config.yaml
num_attention_heads: 6
head_dim: 32
bias: "none"
tie_word_embeddings: false
init_std_down: 0.0
optimizer: "adamw"
learning_rate: 0.00183
weight_decay: 0.089
schedule: "wsd"
decay_fraction: 0.695
decay_shape: "cos"
final_lr_fraction: 0.0
batch_tokens: 32768
dataset: "wikipedia_en"
MLP neurons of a small language model. Each row is named by its layer, matrix (gate and up: input weights) and neuron, and shows model dimensions 0-191. Each number is 128 + 32 x the weight over its row's rms, rounded and kept within 0 to 255. Numbers have three digits each. A neuron's up and down rows have the sign that makes its largest values positive.
Before each neuron's rows, "fires after" lists the tokens most often just before its 100 highest values on Wikipedia text that the model never trained on. A number after a token or word is its count.

fires after: "|" 30, "-" 10, "–" 9, " Su" 9, "\n" 8, " the" 7
L3.gate81:124169134165136134138143117107158105124130055210110141149149098150165119130222067159084100105108163112119141110171146095118114151135112184129139101174069169170091130124064116126152148135107120161121134131136112096146138124133089082137157191149162142168128136149151103073091191123104120142073079091135119119112067151145104109082091130102107111114098127147064098163124137097168200175144117091143114123143090079097117116184171088120141128150142080156163100123126128096059112105092141168072162113150083129158060104160120173150149165082125196172143127127103124191069154165148136088
L3.up81:169102139121156099120104109157201114162140058152088117131182092115182150102156134130091125067108117137170128143171093080131135123135095148120138125132077185147152142103077106153145179119157084182141184103169143111164117179124145118100103110141128147173161137130097156140147187154142184105077133109103091127125114139129121090073130131129147172103130133089067092142097142104138183144095144141096124088127091124081014115174154089134155138152121115106116112139144141117128122159107075143091182131166128109158072148154099228129110150072134151144124143146117095231124165159148097054

fires after: "," 22, "−" 10, "0" 8, "2" 7, " c" 5, " (" 5
L5.gate314:102111160179080138131157065069125165109131131146088188117147140154131087092137109134030109160087145087083108113116093114082104159112108143143116128076104113096119155093138100145152109146149211076178120170143152156197150071122099152134114109143167106135119133120133088108068106185147115180133188152143089135135146160107167147148114129117100116120118134096140121091128077126156041147140157095177117107077118086134094117084177111143122101201119142127168117216106141097150117122170176107126146108137134120143142145163165092083173084131175103164209139080099157138145118114065147126
L5.up314:169158136162171168126094074169153056112130105112178132137109171076067165141177121185127064129155086132145071133058136129102123152109091080149132198111117023176166129122165146111047116101112124101121164157102120132129148110128097108105156126128127071142115158142120131088090134165118125155110069134111111124131162114134150138142181181131134141042097103121154177036123169110112123095182074103060141112135131167145160124104122075181118138140144153110117136131162126133100103150115145076096116109112139101153089136143176156120127148177106114137154125098149130083035155127126128138

fires after: "-" 19, "|" 15, ")" 8, " Labour" 5, " Labor" 5
L5.gate280:097149189149120125143081095156191165146161099175156160102158113109113154103227152151107150159103148131140149154085141109142175125131116149091173140133127189154109108172144118095133126096130195135090120154167151144129151155101162139136118132104115126124117145121122096086100073122147171109115084142142113160156154083108124087101017116097104117147090068170137117180148153071124157184114116158102093132147162073116113152187063082106094159109134085176131106115100140128093117142098128088139186176145156100168100108085121102060046173102087154131116144088119126174127148098094173180
L5.up280:105125090140137110091193133114114151156153113110120126142153132110108184116142111129160089105091121044078115147135130176113097113038163113129082178155163127117135110145149194179159126130136139096129116121204118153076162165213084123124136155104140155100129154159107125092135109107101168118132107175049136125100093138045126149153109155128086121166138106142140085176096135104166127113157118143143116141126146135099102188155176150147137125111077139116119047146073051080087079138124122132149136165188146188123120121103137147126122158042127141139087099164189131089063140087116091113

fires after: "-" 39, "." 17
L5.gate48:113171107127141122105091111137124155121159124082107175118152098123129103174182101213081105175128132139149151070146125084091123134145139179110126133202079169084160116096135124106104113149061128158141091123118080075089117158159092103179201119187098127161131160099117127145124175141116151124141120062160121144160153163139166105106122148103125153146068162115158145083160101138141127088038170141222131142109131098147180087151104098121092178105158140143122080111103132139183181146139128121123146146112071197139196161145147129092097099103138109197084092117076152141134103119116090134
L5.up48:107134103110098140109102149112064090097131157143138141149097139063142175144072090188071170112188184109142129098124119157137158111117166116133143118176142117114137138090152196163101150081089172103059086104130085142123103080129096129136146136098141164129135143142125107138136101059146099140185156119118058099148157161125083138170159134069092135139104119161113135128139111170083109124097164160201156129100110158150128119135120112116095171142202124150097156169125183165136090102150086126080136165149099155103213121159066126108084064139123126150161096155128185159177156160170044133

fires after: "-" 86, " (" 6
L5.gate272:141123107114148209117135107119148101090144072201129154098115103148171128104145058176126124072098092138121117126114195141135134142115132177145148198175153172133138172110132099094120164162029097083099118118123127167158147132120195137114138168143125152108124094145125125032104156116167173093115152094148127117141093108136175113085136140132150050205123130126112127142150104080162132131107139069149136112107078164151126144151135126124146118117135163147123099128110075091077172202198185125084167118112096178211153130117098099131134108109138152158109173071098122163139128169146156134
L5.up272:122154174123075083109109164155111067082147184115088144159175076101077125158113148154150142111150184103102125113128149118145171136104142166165090157113110116175136108123149081126095099091132178134095119113072099113194129071114119129138089100107128103131129189091168149171152133146162074100180125162083133073169105167145101125132116128105102090135164099073129115167129093138121151149099100138178068119141095116037124156100116109165167142076120163193036143140121170141118123121145118137096053159147178128115129148151178116118157201127082099154122138103174161168182111161139171103

fires after: " 4" 13, " 2" 12, " 6" 9, " 3" 8, " (" 7, " 11" 7
L3.gate435:113103169145141099113146134109144186079124094110138102175115115120158175138139108089097109068093097132189101177138162173117135177125162161105137174145151161075124132136143066161154143088156165103090117120160167178135168107151151176078128182108170126079106167143170097149154151052096154144097152076109124158089018112134152181181124181160090147147075123118124099107120165150194105123120134122143133077161175123127101162114147083137083162151119107137087078086167153149129135120072142144150114168073129132131113101192134147122114166146161066078136160131087117100127092087137116083
L3.up435:165095093102088087124145111159145150064091133166132157160105129080100113093160060156106127143092124088120130139144086160127086139126143108125131122139165043128107084088141174117054091156105158102163092094103152136148121125116135161124106091134109095117123089057157092085133106088138111094073121119111117099105150150138129171115150217102152115105124136073153140098138064201118111139104082098125119128151108116118165124145186163120135137104095183145088126126065165109086081131132190150112149101117180162105167135125140096061144087161130125098184130108166058148197138128096136223

fires after: "." 29, " the" 23, " as" 6, " The" 4
L3.gate490:208152100159177118126051115133155182108147151161123152088098157151130084146117139141141097150157090147072122090130128123113110161122117079130113119124122044110126171144099128033087155205135165078117128190140110126170113123098161132143132104159158055140119104092098158154136145200136109139094131130162115158092126111101108075109109164112110122121031080171152109048107103157120104120097145129104152142155166154169140136148179121126100108131117071113098153140121125150107156068118168161131136076136076104138156116122124118153119205126098125147230134127112134142154180112105175160
L3.up490:106140052168065121182111026109149159142201131131164108196092101147104063168155108066137099124095156141133123111163139152088175152154097074125106140072099080113114145159113144120109151117152109122163103132126102149118107161141097122171131101127151132088117119148140148118170161178171092110114177160080105076140094145148138102174130142087160134172135142113109136056120161184124088161112193167130139119096188149121097108090141191134121112184158173092122156173147116145137141141115125128098088149122122179110111096097103117170159114118079103114225144107146045118132122102097108099

fires after: " (" 56, "-" 11
L3.gate76:165111097154151179130184088121156197118102176150130139130096145144160116090087166139091161103101071068094111102173123126095038110105104095122088151114175130127157191097109111100105156163097114131113118100094092134125095096108126095126118208112141101158166203161111140126104132162120149118142134131143183144168106120023101138118153157124166129153143183181165110117102122165182052149127153067101173151104121116072114122173135073118148103162125120134131165102092128129069161155201175149087130138153129120095119148129123130153177206122107145153073141147125149085091141085128129111
L3.up76:141128117111174139097088086115164135112156127071085163150140106091085188113169121129092136098126114110096155148103105150082167124137103072142131162141068131077100154077137088124093147122155161165145083137134130154176129203093175117174138089171140110097162117127124082179183134107128181176134166077125120085153199073128146093092103165118095127138159140182159180117125158106179102096133164123171114115140100074107102172190130143040146157150143145069137102140086129116160165127157133086118140156108169153186138136117097173159097131193092144138109133140139116061204138095152147098

fires after: "\n" 48, "-" 16, "al" 4, ";" 4
L5.gate7:092119161165129170128101108118136172194166086179150126121160034181162105150171124128127112130138119134141176149144131108095117121140126189142166112155107134098117073150151113117148124052113166115135126125074154183081118136153163080142157106131139169061096168170135136111144186146145131166173096117100130091139109077100136139134125085173060112132090131129187103124130127125179160176112183066081121176096168099145095114175091123110126078197055106103176064105121119110143189136142117161075101200112084157129130101110142143138164132102098199144161141152121102138090110122109139118
L5.up7:151099133159144117129084082116127136148098104155135082101082137139097077119112123054122141116118137068076138191168147111160141037116148104118085121080119099134120085146089148145127159109096159115069152150124138124109156154185138096129072062140109059128084168157155108118150112122187143093141143105088165075075149131078116132065120144133127128091159109118129107181130199122136121142072116109144103160152087159092123065133129127129114102000094128116115147151135107110203113153133086158151155111144080192186100105089133102112147109143100164109142102120098137160124150102161168153

fires after: " =" 24, "\n" 12, "\n\n" 11, ";" 4, " –" 4, "," 4
L5.gate291:095160154152133144104154113052180151102121080146174153125124121100117153147177168151123115090103154106099149161088160176117145133084133156110110171137140173129144171155173176153095162138140135130048106149088129116167120176125124113104130060118113070094081085130156104120125146131180108137158111126075094157149142121135153130175135143122081084150121056115130098119165130122123092177167140141161102121128180113123073115233150129083106085114116155097091075141132123110196107153138219125110096125137131165139179115091134101081099138158116161145184116152128120221086092082178174125
L5.up291:150170157107132118091109113107163087114108087132114108096174103119178115155128150121192129129140158114128120095116128154110112066103119113156158159058213191108101144131171154124091175079107147146165139128120128132068140171123132097080064125124109139111064111132132112106142150160130150150078139113097138048148139147137090110053104146171089151110135164087116087155106180155141124157142141171163121115100120073117149116127111041124061123202128207155061126116098151113173157144148144129125164188120107179113112106155082147141166084109122137137106085144098130221121099153099156081

fires after: ":" 14, " 4" 13, " 2" 7, " 5" 7, " 3" 6, " 7" 6
L5.gate179:150099143106172155097155091156147206058117119132152112172126058113128108166167148128103138138144102130110159148148148198127077135051176138074145169172144111099060126113145108156152160134133142110138153115166129116133117081127038132113075186156175117131149119113108102132080126012175156135085132146148152154106128126128135164141121141123119167152107142121095135151096184107142160169155161149141124119152154132099189139097129093102112229093162132136114125166117137110124093126119133173138111077088111159137104197132113160151155107158141141099208194126070105121097121110191156128
L5.up179:162103112089151076122078067160153154136096123083114130145116111148159178157136142085121177119129140110112199141137091119090131153107113110144120128166116135167121100090137188038076130121100120180135172159133100186153131143143085103138135095155061172187134089168154154148000122146180146119141156148082125148121101086082113133168088120072100141150190145102143140127134125092110193106123154084154142115145170113143081136127149140120157078118096130106116102143094135122117097128083189167148080090123102118133120067121121109145210116147125104160090174146086164118075148109108120166

fires after: " (" 33, "-" 15, "–" 8, "," 4
L3.gate341:151165110113153059135107153106105093105200131125162070120116174169156166089179185122107097099117130170080137167101195142200126115099119150150181124135203114130130145111156118152111126130104110087107151142148125117179090120110181092103143125094114074190158120125097148119089134112080127066154134079113109125154162145175146139143138072134095190140104148079161147144137069127107109144124152116176104072164158120132106135093128104106053083071098123124155149077075105126135132130099126143113136200120189115106200116095084186125081160160168143101091167141155167166097111141108145173
L3.up341:167108077078130145141115071148137124090149172091163155144146096089130157129115163100096135125085151181129179096198159136161080148091143095118136203131170121132092182078161096187103110120118156158090145152201093116110113086106118178152125116166166181111116165098116135152102111153118115169166108148089132105134128117190131090181113190065114156128168167058072111135127116132126067148050141101158126106140135107060139077126143113084172149143121082111100116143174096099179176189104139108108141130100145120142138125166094112117079125131184046095135123141131096121150077112126129139

fires after: "-" 36, " (" 35, " \"" 10, "/" 4
L3.gate436:146144154114160170079163171086128167191143095106122115073099115163126103068085149139105174155149103059138110150124133137112149080138115132178136125108109152231126124130129099115169083139109133111085123172134140163110147111135144122143198147218094091092124131140076158143115069122106162142134142154169103088154158098163127160094170166134120063188148224148140179114096120168117067152152101112149101084104116135102135132155150144131196124175123152147126128062098112119170096075120136110123110168161148153085154215107117097073188138109118118172125107100133086129165133127135152130
L3.up436:135132106101115108114141131161081170067227124154066084122152112128113110144130134107144091171145181139117169124158123143118149134165120164137110162085081099162123182107135090077149086149164130175184102154142141135149132165161158112144112172169115206114104134113112103210138124095222130110186168076083099108127173067159131140123165159069129094117121173165074167145127143107183100172072174148164074141119130116114109167151124105133151118156160119106106155156119191126161179144173172160163155109108111138135190163114121154138093091134123167144152152175121181130138094103144169122

fires after: "-" 18, "\n" 17, "on" 10, "iv" 6, "imi" 4, " Georg" 4
L5.gate442:096092169119156112168182114108098176202177130134119172116098115200093144123099131137061119136139090145114051100144137139099139084146184147146128115180142095141095134146185097134175105121116185190159113168126104097139124094116130033136141095127139120117124096153120087068121142092111094141116105115117133062136133056066100164181119097203040170135060096136094073143182127132111132116147098143142127138123141119127165160162104145083098135138109151134078182176111168107134143114080135064074143162120130150158168156126092156137116148155103134117149161135102124148144144112173083151
L5.up442:086131179160114096164136164118109127101148150050109105157155075179135163122086138119161163135100182101107133129127173166150077104195131140131176122174110109139120153174199133151096118157101094101193098178130121157166111101140176140105134147129165112102159144159175105117099107117115084098055153100045164124208120120111143095123098089171138138112128136203107132095128153107140072108174108100086131094151163105149124163153155162089114165193154132088067137148104111130163147137103142061108086205085102182119089095108097141107120171149150103115166121172133113131113102137132187108

fires after: "\n" 40, "  " 11, "-" 10, "DST" 5
L5.gate107:129130167132085186108147139111093114154222118118089115106159093118154171122103152150155171148118180092064132118128086153118137084145140108108086103092113128142123121074096114109140138088117191160077143132055192131143168163062157112127057169176149160090142182144098114101140178142111149110107082077073150098170157115108151131119139139091102120177143090107078103116133162093147107129138167168172104171155148122098124117142122101174196120155073125108085118161081119154144127155106105109139116162112147161160159161071068080129158176162138233122172114109088103139113140133116152097
L5.up107:112109159145118200166142104069143120143133195161145143134131129174159109139150122152146141146169118121146114130125094161185106106063130128181131062109135141170126090102122220114193139144104107071148114117181169144135139155143107066135130164110159126177144152155155104108100132107167169128089159102129151076139134166148153164097101161108116115156118118099132104165152080122157165113096100043126164148103146098162198142089096184145150143129224157154164115129198148109090063096114150150122208189114080188167124130136131120109190089131157122183140115110146149148129132092146114122

fires after: "\n\n" 99
L3.gate402:164100168151154177139107130107166109165144103092112174151162144148122052081177139139134125125109134138108175157141137134134079150100141112087147089117182106089116142153130113110132147103091161111167125137168144137096113126114128066094131192127119143082107154113074168119146143164144178130106089150192128091131150124105072161172139161135138093144121086094137133113135109083097119123144207127141085107117165122113198046168182123119147110170062154146144102135119130064122176164098162141106119156162090141129163177128066170178136149134091173196143180101061061158104160134200162087
L3.up402:104114158113114098140133127106156173178125158116155135177145170125056078150121163162190130123174139166120171134121149098160179140121148156098177146161153117103123098134139172197102122140088077163109072136150127055076096056055079142126129129139136164097155180144106151093139109173162102169171153154150125127129125133113138120195131121120096122140105069129096118200149099112114174116209138152161112100129093083129098079153181125081127100156104144106149109124147144139149125125086186131140075114168110196101143135165137093172077132071161060075163121164100137105114140105100171094

fires after: "-" 31, "|" 31
L5.gate212:165131126143145117102119156115102127032177092147141139099115107168121110121089121172115199122103143122090093079144119079139095156130147157095110212174111149137114128105184059179111114154144148190134097083093124110142140120160170111156061111142076117192114159141109186141134089096108133164173098079093108171178118101108136172113137110136122103106169194156146095101156097144173097154163135096086138101139171175131086180126144089104126099159157126120166137162067092143137140133099066133078151185188129102163110149140166160124094169084081126155105150141147082140107185141140087161
L5.up212:203142159097095121153144140171087141145139113109154128094136145132114096096102072087139206147103167090073134164146144171148126172093151195171128181132155089118132130110127166156126131079161164117129143101138117147123103149071143182118121158102090107193166178096107172158143160149111103151192162147137125133141154104088132118101213101154140122185121126117102132141122129179088116114071169093179158033164149118158092121145128129131107171141105148108112177088073094158137160176117165130160119106138184088071134074129154099087150155162137091094133114108113122129131125155026105079

fires after: "'" 81, "." 16
L5.gate460:099136128135086126160118109187133071138129100135207123158137158145152114116132091161120152105136118138163059127100120117109097171147147181139140120112111098074188218113111116141103125146117151189081109084135113163128098117151099067161228115153172117129098170096168151156193138160162132153190092145128130131114113090084098139147144186081159114140122104124171142146085091171151154126135101083137111175101120119124130148152112120160123165078081112142060148139080115102109129131216165108135206129168153139086103129184147129075116158131152118101150112080137158083161139153194182114
L5.up460:169175097138082129199100166171123102113092142150104164126189153170163099145146092158153123161208178104084183110122122131099133164134179115153104077158111072088141143140157128130166100126128123166149151097153137136116155110139144104166136157121099199135084128145100108114091064127138159183118081104128111214097098045090112138139149168135112109142157133202080139150106132104158113151132130088049089094123098147135100195102100136081139114159147169128082170050179140116136144091114115119141129157138069116124163116147141075133140158192095130149111189104150168144125123119177129092

fires after: "\n" 36, ";" 7, ")" 6, " Bowl" 4
L5.gate447:147126113164149136143109139072139110208128156129079147087116148193080128124167112089095149145076179094073110131107095093077089143145179112100147082138128166108135194093116128184089186118055110109144145091067111073129134125087092149132136170134129148101087091111121127080195142053198125090136131167117119106128159144131076141072137114122075138190228126132091099096151180124147093114068118131179107159144137073096123130130109102144146110142098126137108125141147129152139177132122116134126087150147091141150156175101069088143119092153110154114146146137078121140167103076168171134
L5.up447:123109107161075130190136106159140118120101113149042053165087142126123098134126078108137184142097162114086117114153095154201074142111087147133104110139149163120037108116086138089143103069148102130162151102135151127076144233143175075113097171109139099150141125151148097048140121139115174147121150159145108157145142134170137127115142150140120174163071131134116140109132126124143100112138160126100129117080176096089155170159051125122048143150095183132183101196094143122138174115101096105095070118118153134159150127160133151091131103156147112150111083090141099201165103130122104100

fires after: "-" 21, "  " 17, "ia" 9, " of" 6, "ella" 5, "lla" 4
L3.gate170:148159173177113161103161143123130136057135161146120166178146181104131155135154101112128177154152169138120099132120184099103129143188204151171129124121126105194120149174169079104099123123101098131079048177069065165138163133138131141161135175137159142131111177113110099105082123118135137115134096128106153105119105123143158132125124123134093085136105088201154118100124136161174157171148129114124082185043119154124152127142113181062035108111116119195074107108128165118086178119126143099100102126144069110091175097063144138090149123180130160142166152113107151179149081149137152122
L3.up170:106149176121140148116132140160136134120069126133135158160149174147108171084112088146118132171125112159219087173097174141152153121127194149185182100136093130147157123156255109130123148097113120123109105176092074177122116105126111118130136188099154109122149131146105104144118091100178151125093125116102144116082131029186120103089152109163138128125120081175144129121138179145122153139121112158082133163082173142131105111156097210118111119120155132149063095112147130154084171134152108128138098080110062117049124121090143115127153111167063112111118156092126093169077110161125163129

fires after: " \"" 47, " (" 17, "\n\n" 16, "\n" 10, "|" 4
L3.gate358:176088170097195142082172096130158104060120136098110138137222157072131179121144133135204121111102148101135142141143077130131142170116131091173114084088109146090139181088112071071096134132136110097162085133143056131138137194092149085104141121154106133158142090198094172167174158116124117128111134135093111097143139115154174130130152175141172105116068113150123128134086092131112171133097097180137131111146136074113118143148134122090153146090068133173075102098167120110129147134109217163164125166113182113097112162145148216196127152139096098184148115149150129126121121166140124143
L3.up358:099108128161198086117161145196109131148092154104093168122112173152132121132099135175148167078099115142135077159099174138164170201108148126148163118162106130158114151174122072141152110156114126121113143131173050126198134178080102175179184165079172105119144087139097128092122186137112102130147123180114112087124074113144145101086094132134125107180152134175173118115180128104102133109140165139089136160101130119125119156125153095118077174116144184137106149112124107085120076113134198115091166090137137112136138109103073131075129160104194099139142153113136118123012202081137117133

fires after: "\n" 76
L3.gate453:153070060124123174155121124174192142119119107160106182151123171162066094150128130160144119163092104149145124114176100087120098171138141150073116102081085120066084160101069106139110119133134122194156151103219149122198105087098100124153185114187134089086158131072106099141231131125163069097122157128144105169157137104159155081116171107105153083159126144146152177076084098081126147083126145118093154131154136139074119100123112119099179141147088073102100093125122078135117137129084140162112151154097136146133132140093143189172154162121139143171126136092133101088129126116180146120
L3.up453:137081103152117086111134152155159128125141114114139120140160135102166162174112124139140104100188153117105085158154123104141096110141084157110074100136150088156079156075146156045076142131145146154098101103141106152150106162086181156151140047045144114184039105146088146160145112114087156115050147151131132124092113120077175120131145103116179141103100140112104121078097139156116160146123150111165142170075155082124095118128086077163140162167107160146103163113144194149071134162137141217115110161094105184137173129167057110094126115148108062127151143128147131113109120152073184116

fires after: " 0" 15, " 1" 13, " c" 10, " 3" 10, " 2" 9, "ide" 7
L5.gate147:114100164151077137101126071048139156091132108102145156139106115166123095091194122117115131143118118132120104092187148076111174109113113137077156199063146110101108154107094174119139110110120144096087118154105146146120180155137165144141117078136173157190091184108073085133091152106116137124177070139138120147133150120180106214116097110114119121093123183120148191108139156093100116091120120177124135119129146127143150081107173138090098099108166125198146119175154145183174188095066117088143148099150146145153206147155104069153155109118160157189164177146111157172106146149159098109
L5.up147:079167163089161080118149085130169149168181136206124124120086145118095133153189130100056164150117127126068177162132151130175130147079117122132141098113138142106112142102130135167156135102139177095169121174124168153118138114115146076121134095132080116145122154117196110092134092072148061057139177135059087098113117149145150160204147155094068123088187113088101159177119118110086086144146062125147125152145146179123140133100111153162117119101132179158147137170147148125099115149181113086139160150152156133141169145178190174146133107149104155115131139143084102086151170080176124200

fires after: ";" 26, "19" 16, ":" 13, " (" 11, "17" 8, "18" 5
L3.gate305:124137121133123122082090140183166111057116204117065127113105132101040144122162116144065111057110142132116137165124061112158071161083131134160121155158107083108167194138092130182104109171145107118140138143167139145239153129087145087145107133100106124144135139116096208125161123155187158127158169182146160109122152074131129132094134141127126110150097152167104101137089181174112118138153132127133149145139095129141093144176143103073152130134097132136129182139156163141115151138148137140162179125101109198190138149174197163138149148140118113156093111141091124089215164123170150109
L3.up305:120121134118139058129118110131130096109075142111097096158091121125087102143163176102093128136112107113156188103079165218169093174155157192136180078057100120123135154117138141148136159062160188118145155163089116135133179101110180133129107083116134177149102148194135112074133066149136112128176109117134115063080173104150102080124134130127123124128124135106051132151087150157087113142135105103104116106124055178033144166118102140182154132125097167133143136135164196155141097126143143073111084099177129132152132162105092133074095098174107123124106106120103076087123114101170147120

fires after: " (" 27, " \"" 11, "\n" 11, "  " 7, "-" 6
L5.gate286:098127153125065154060126146105118134106112165174135106141124148149122129129123135141079139082096171138129141139102150165171105182106140151137162168149106118122081127171151158105131111102149186119131088195158148110192147144165139151186137153176150156087133202095123152197126053077126132087138148150090124112134101105136137087148113142114117122174156101156178153145204132170109208132084141145091138097153177093127118130174159137092047173141116134078108162145081132096128133168157160192141053095136110160158159114102140115125130158143135143124175159112046131154131036094145098132
L5.up286:095126152072153140101160116122067065130195107142113156177135107139208088146098108099102151119135152144119102088147107164180108075144108101128097090124210126085081086128165083183103187131121122131169105119134133086095131190191165146087086139130146134114160175126126139155129128097108195119125142079113145112234110140149109127138121146160064138195171111103088162109101163180108114133131121143134115176143129162134157122170111070131137134200089112138103136151172118135172187123111123168100095115074106162157112107180082146142152204153099117135098147156121134129111173088115144139

fires after: " the" 62, " The" 23, "The" 13
L3.gate1:137116146175082113106138129122120126120159106117131119113094146163093112096107116163119126130142140091075144024156141048126141124190119144142107149100117113104125175098121121089166151165128118150081087119133116187156130140119103165146141091165125139146077207105133142146123137184152106083100130114154147092103074129120104092129080193129128069133115102074140175022141121129088142128108160096157149122159116142096145092171125100070154186145090151228144088120088179093180104106117151092193091110100102083150154117191069127139114167158113146177093157135115142085149130124140172146
L3.up1:086110120141094149146101136190111142119104137153166118206137111129077108105187146102102083089200103132142147124176120114151209169114117157138113135126107129093172124179116132168111114148092113152146080156182105097102145155114079154127126117128129136141146135139114107056140139042077116153094149134115143122063140084083087134141107134156197121105168118146173146112080194142105137097192162168084099128113111121132098138122136161124120086194153148090108164108167156121111133081109122035112146192142109197114123132076129115155059104077111153094144129124100124093170146170153150059

fires after: " 4" 16, " 3" 10, "(" 9, " 5" 8, " 6" 7, " code" 7
L5.gate471:136119164130144153093130062153115122121104156146079137147119103129124096144147142098120139098060120121136101123182109181124086204111145147096111129122145128154165130121118101117147084095169176117117130154125159118191212104105113154117131083118146168102144104116165138098133112068144174114124105130113139126196108124153101099100136226126117055095134123168171113153062129150186098163130118155141102161060115118107129171145204121166148147114081114158165075109056190157047098170102166084155160154066152101192085200154120112158151124150091149137131113110126088122134145111101118132
L5.up471:116176092124134121134088160119192149095164130166150110181128165114109129144087127144112183093089129144134161149073155077061135123111112131126220188114139115177141095100102075141192155170088131103061152156140089084136094123142083169150144131111119174126106138171133107119100092168142130114108079121089108128101164124131177173109142097174144119112133147127099120167136085145043198109143159075145140087197189128110142152153158111111110165113197126110089110166154175086103133091157160102160095077158131108091189071119153135139095130093171149097113096128067154104123131121155135178

fires after: " as" 16, "-" 10, " Al" 7, "  " 7, " Ag" 5, " G" 5
L5.gate141:130120144099118172132071070157117118120122167139153162131147118129138129160098158167088169186076129030165093157097171109120087132124107098172120127147151182118114089162174173141148115107117134076077139117136148175082120207092108182107155184155148078154130104175165099132113098099169136095140128154090129094202174087074091150142156158167129189182146112143106122135164092151083139129125162092140109102117094122112139147159121140163129158147127140101097091070160140071120127102118117133094089147158101115155163103084127135141125076183105137064174130034114150160137092191142148119
L5.up141:165161141122134128143182145135122132156160178103195112160069196071102181089088176115119163115110139083155141153111195063154091098131105130183149183115072113155126102161119085110102108126132181084132137151061179117105094125110153186072124141168115160084103152135115100111118140130179120101072139128060158102167141148179122163119131108147113177083137145137162078102147144115121108131116069206149132165182090158135109109146110155135154111134197106146138080137120122117100111181145132138151127147166169159187176190081085092179127164142105144112155143126107099100125114153125105187

fires after: "=" 49, "|" 12
L3.gate44:097082139137154147112118183090095176139174083121121177116134103097153093102132087119154118150123111145118100060142149158116089175111202175145092134131156123079174125101130149129140173115143066124082072151086127118184152149117101120165145109115119134091167128115103110064112081135107090153124121175180107089078057150120064073137138167172118104124148094133134063163128133141051121142112177188105135129122174089122113094133140118070121109152130107108148084202065187159104128140106166139158078132127113122127102193104111132117104154172121151085129111114087141124143061157137200184
L3.up44:104141096097128140118152119126128088167193114141068113097192127107110166161120157149130123162128138125165139083114113089116090161143152190096112107136138180103096097071148138096164165116189120091114135176115129157144105062129135179100134122085080061141103112111130166128093126094102145143121107104153132194139159131178127132116078119184152161125126168124185081127115138157169174132155080115147138118138138120084045147116123111142075136153195108094105139075153126139081065084175141099107124137084145083179101147167210129151054163065174123131102137089156150199150158137161130099

fires after: "=" 79, "|" 9, "\n" 7
L3.gate311:127134132069098073104078113163184124120203090114091150146118162092107082151114107187107083178150098120143139120119129100099099101084157116113137126158153085141140111177163152087125104119113168139092111139112142059164136102151074109171145063096164163174114118155076152148092130140128139115123124102100159154097080129130126148133097173110112168088121131182085094150106120141150135211120136125105192124145166086103125175176133140175181139129140126117127106117085093162119180157122128163121170151086172102114142190169214100126090077086126177160103143094040079155101102146144069136
L3.up311:119128121164093162175164142148171128129151097152133180130153105116068090174133159116078127129096100101107126101101094110140106138133177137069087109188131134177103154141094082130148144112149167096126101049118113110123145116176122140111145173117196138101120102136102148110074129090081103113159151172158131171111065157154056179170067134115145151166104117129093101144140095131179103178150102150126134131132150192142128109123163091133120116082127136171097109150095070091087142165205161165085145139149140204159132125064160140127074095131179099115130176150147132131179135113116120241

fires after: " (" 34, " $" 11, "(" 5, " R" 5, "," 4
L3.gate70:132130128168139104155106097077179186131105130112158144086131145157074074126121064146105113092175101119096111109063084096193102152091112096038101155106099194110140098161133110159096186118127220104146137118152124088190136063137126160140115197132136112113136135132110148128136150174097154126089078132180087203140090155150094060147055180099159140091095147148128140110132132050192103133107137113134119126112140131153141141183117108129124116111109096186157090141110071089122111136110167126151120077114151162111162149072125083109130135123083160099100153116144085097116109096127137145
L3.up70:102150137087187110104128142073131190072150186091115148132168148090179102116145079106156109095095106111123108054109109123125159098120127110109087110102145135133133170108130145132163152120148129093102220123080072101172100146102104157156123122086133165135114064099076171184163130142112110070163092155182109091148181154106182150173094186177144137163113081149069107124139188154084082174150112108112124146123126098075086116148116061148114141114115130150127133109116163137091076160119206143092127080130134141117147127178104163124111128111092099147090128183143115137076135112132217136

fires after: " (" 67, " $" 9, " |" 5, "|" 4
L3.gate494:143114152144203138074138109105106167128178191142095188156149174123148132073123139119121123117167174090101149065129098110106157082107091216167051090131106159142162087125151083114134155147136114087186146139140079088193105160128099122143113165078148073151114103102100194157132154165098128056198125163128156135140100136151138140109181138161129104147125092149153087159134179136137142163105160142106147114078120070155095184141178063089158107140169122145107155155130138120138100111063151148139138135143114113117152102153113143154104209156111147181115129152150161167131165190110155129
L3.up494:149135124175094105158090136141130141110071173148116111136139105146158132104169167163108156067160099075094110201111080087195107141167095078141128159073085175143104123138126129162116138110161197123113145118135161139153175127129097184112156162102128091145141154119107181119177139163121186067099130173149104129165163130115135150108206144127148066121137105135139108104116093085146089161154133101160103158095093090171113139188099114066126155123087091183146129105160103067113151213142122107144170130105101101099124067138118110160158141146088112074152134209124100159109199152118147085